Weights of a small transformer language model: attention and MLP in parallel, 5256 steps.
MLP neurons of a small language model. Each row is named by its layer, matrix (down: output weights) and neuron, and shows model dimensions 128-255. Each number is 128 + 24 x the weight over its row's rms, rounded and kept within 0 to 255. Numbers have three digits each. A neuron's up and down rows have the sign that makes its largest values positive.
A block is one neuron, or neurons of one layer that tend to fire together. After each block is what it responds to, as a language model described it from the Wikipedia text at the highest values.

L5.down407:123147140105109159148175133098111161124145134150124115164143094135038112120165128141072132150115091099101129112173110067150114138121138152114132144156104151123117154109142150142138129160107129165145173121104129149156116098158161113110115131129139113084137138092130157134125133138130126170161141111109111146105118101102168152110114104139134099133075161208124122089168092136135108128151
L5.down644:123122146101085143078167123136109140113110115167106145121123144117118157119113142105107099159195104109159121138102106058099121156107113158114114112106120199129151167103160114096140132104067118111121144142130161149156157107152142128089138122142142120122127129136136123120142137130089137101171158124126131129145131135098148132069090122111119108167128143180119130159173099107192132152152
Fires on the final suffix piece that completes a word, usually into an adjective, such as -al, -ous, -ary, -ist, -er, -ed (analytical, mountainous, Parliamentary).

L3.down202:122120130130128157129173161084128126150132110121148136112138112153132126141123117145072161172124159115152159120107100079123097156109125106081084113131120143107146141154156141138091094137111145138116148115081145107075132086112138082107152098160143105111111187115112150110101127106150140091091141143135157138127124068160131188117120133135158137092094143156164119082093115099125154143147
L3.down339:127124150105111112117143078141096142107123137143147120136132124148092093134140110148119092127147142159147115114083158123128115155084144179108131097091138130138103162105141141149109120136095136096136162100121101106136151183103139130162090122123171158150146154135156150121101142090109143123095172151122132099082079111098143143124099110154095169082112097167174141118106109136141095127180
L3.down436:110110176126116181128191165152129106132149150143135141140104157124116096089093154140118125128150142130090109149164131100176106148122137113130126128140168125130133100161135098121132098141129105152142140130110157085129128170066117089129111119151128112138165115095120190120145146126146121120146199109140106099139131143167092117128154110103116154127108102105127113125127114099088133163104
L3.down540:110138126096110104108130111143076151147092104132104149153141089140076101127118166129093133119145111116139150082139120135120134085144120138100105173130132152132089140129134157126111103161131083112136137060096130156136117083157106128119143113128204110099106126137167143126174159127111143112151139136134142124133132116164072143100141139144138103132131126137127132101144110155119148101125
Words that introduce a count or set of things, such as are/were after "there", other, such, these, several, some, among.

L3.down9:156126112101107113153104136156119133119127093139109109131135148146159137098108156129115114090112102121140155130122153129133110136128148137132117152129121154163141115175094111122113132137142124119070100138116099117176130135129098199107145113131147131075144100082143105122165182141117099125142114122124120105199155114148091090147159129103169159131113144182106118116193157099109096114082
L3.down146:166105142121132148111150121103110112112120121165084162114092111099122114129160125110118154118128080106116135135115125070081131152161141130140102141097113116108161141135161128158113116130101131144125131160119140120137121119131194094160089096148121101107126093150150122089164139089147167139160095086101140155162095169102148094139133127154101148119119131169144121070149101173118113124130
L3.down298:120115170160137129073107128078071143111096132111163153109157130162108123143164122128152140124113136113140081108108095127147114134138128133116166107134141156100072147104110152108164145140120130120145169168127174110133093114150152103174117084146083136176129137135131104138124094140187148109141149156096114158143123132122176129066131170119132108154138113142107114146116142146130121167156
L3.down619:105139147144100117116122137114121098132140140147136136143124131095138116158133122156112117127123097109120104114111117077107150130089058175133087179120122144127090139123151117131138137118111189123118166140120146112113126109170125141152098126169116112133147131132150170121085107166142127105113112103119128136096057144136136159119094116186112102103113141161167124129105075157136108173167
Final word pieces completing adjectives after "the"/"a", such as unexp-ected, sud-den, substant-ial, prom-ising; also years right after "The" (2025).

L5.down253:128144146130185135118126120133128134096131126139127133135108130146168123160155101105141142146122159148108121112120110146117088119130169137130108128095161085143125192119117138126145103135138113138139110113156104137140111092092145158097167176166095135127121173109089168145129087095171138091110140129101137150110156136102162145157165161136131089175105115153108127152141126109189098157160
L5.down373:166092107103151146102127133167096130133117122109141158120106133142099163155155121138139111120136138138093111175121121109124127122148108133116171115114115172150131102105131115100124101147157145158140105150135145114134115136132128086140146104115112126122096136097143117129119144154146153112120153112133139103169164130106142071094156108116073160138114149108091106111139156077141132116130
Verbs that name or characterize a subject, right before "as/for/by", such as known (as/for), regarded, described, called, referred to, considered.

L7.down30:109092113101139167143126156158162136107121136157092140172141162098168107123113115102159111136153179080121120125093082141185108113146122169155092127128146113128072116095126151155145165120119152124136140152149127135096140163124150084105139090098103116079153131112138109099138078111132113147134133132140117101166154128128191112112138193158152096120093169134159134096134140116171137120137
L7.down66:136142108122141130118077146131140102125136132150142172201125178148139110121122136137106131126077139161123118162137111139159154096102128120103152144150124107100109108118121186095117144157125150145104146131084115091123098096137136097184142108144124099133104175149137106149167128111085143120140148138136150125120140141122135117110141139135094100166086151105100173130130156107115126107158
L7.down241:174124109094144142116104140118141163132100156084115114138118163125125111115150117117059149155146104145110101112124093111126171091085161166118130128147172135145095141081137091144081153087148141128102124131122133095086085151129122131144062133108144101123090146127119105176133105141099127139112138139116105123180162161166166137105128108131154115152090136097124148155093112155159116081121
L7.down347:082123082140125113151112123141143135114152125165135165099146137083151102137100086118077133159130124140105112110141162115153156146103152145135170121119118148171114122146192092083120114171132127118122120118124135071123133143157109113126145154131120161079132116131130172149146122138105133109121130081135117151138159148117140151145113118120178108113139155080128102150122090131150130155108
L7.down351:127133091106106119104167099143165126103132144084064109139127136140121103135124101141120110105122134125166138131141122120088100154110106131108121106138146137141121100163121070137068092079138065132103121121150137145151098111159140165135135112128101134082173119088121134126120165093103145137105112131117121126156167159124109177139165134135144097117123134193140091077110123117160123116054
L7.down437:138135109105101142139112130110127111125105102108153139144127111084255091097127148114106113119111132073166123116150123111122142182109116121115144114145144117124124165097116092102157112102148128158106086113149159117117137143122162085160119140128128150102149141123175173113100109139122114105158136152122126132130136106140119102126114105138151112138129135122125149120114086098112160158100
L7.down492:094090117102106105098109129100117086145135094141134130174141145110098139121144094076161125175156107161119128118133078144140108164118112118151115119169156140105093123129106134112123123124114147150139174101141162094164113087161127172115121145105103128138181137106178126109146095149162102111085132149138127137117153136124149135116148143125083121131077126177119133125170166129099135115084
L7.down637:130151106138098133153137116073133142113157145098101130153105135147098108094105136146097122161122124137125082127090149131111110151118126122134153142112130121113100139136148163141139135103130161140097148152097120105124126158193146111064129102131137117091114145124089136163177130106114118093127133116110148137130135102087065151130097149119103158113111152082156133125091159129070116139113
First word of multiword connectives followed by as or to, chiefly such in "such as" after a noun, also known (as), well (as), due (to), able (to).

L7.down100:153122138162129123091138115137141097133114147130098134118103104127067162103097128136154163137141117118128091133158106122127144087167106123121133167145122164093142125124186105089143126125112135146119191142161161100129156092135144135141125098132139132124094100141101084107104106150157125113143116126102097135085121153142134098124182102118117131136161104165114122111137146156112188147151
L7.down265:122129156146130133147145092140094114132143149145085134128094130116089117108158129118116112149138112133117091147149059096099174145134091145146076114126131149124089149177138103130096130118137121111092157109152128085108103100185140121142139103117090165079140080112150140133130125097131074098135166142110122140142157103134123143105135105085070152098091129177104137138129109137121112101120
L7.down300:107091150086099098162154078100114159127125139151123145098132135080141116140116143137139107181149126142125136122110157131129111160146088168144128077102112138129122136173176091138143136079115131126091170140108193168068132146104135101106149160142079125143134109127146146128129113153098121141145125151104127099155081116117153138133160091122108163142131106118139089109117127070160124133102
L7.down352:130133120139154144107114139144105142148145117119084118114171139143114116143074103110120153158109129141202144093117115103124140123143095130155148110146124134106105173157195163148083112147131161145150125127089166093109133096143178111125139159111123150156130119097106127143103092103120121101145114113101153109160147110125149133132126175090134136134122098144133147109125127117131135138134
L7.down378:121137127136112124100166144134151118145086117120087126160114112112089157144156138114128141122099102132108112126120091131122152124113123137103120114127084149066141167108108114115127110147109097115155147173129105149116172129083150106084103126132121133112146123146113163132115094131151156127107118147115109138141104179127139082097166164135140155145114108229137129149176122172167130124163
L7.down416:119112134144109148132125118126117138103111118109099107153121124117153119111111103085118124162145143094146140134123115116159128125139119109131100138132123152173131138150146158122092114133119143120079150133142099120114139109195180094151134143115110116126171107105147118152117128131104117141125129151136150121134137117137177107147136096152127136127123089255149126120141103174134091126121
L7.down451:126140156114122119153147125128121132140108113176102155114114081119073125141120186137165138119129114178120090112098116083118138138132150138107142165166147174137111156144141165168099129113084126111134133125137106117099129134133132128129129114135172092121121120112137137119138111153128178094153150133099128175101140125131131103100170117138093145126140155181163120138128123126124136155161
L7.down464:109101123108109116162118145142128112131131109105185103085185089128085176150151100124133150138154126135154122141138144140129143110102121123128152125120164129109149181118114125136173137112148142108109112145125116159162116137162125088133133174137100137141168098116137130134111126085135174163092090152143134130124084148124126141125137139135121123113083126228166144147092100120132133109140
Last subword piece that completes a word split into several tokens, often a name already seen earlier (Omani, Awami, Ghica, Dessoff) or a participle/adjective (planned, unexpected, serrated).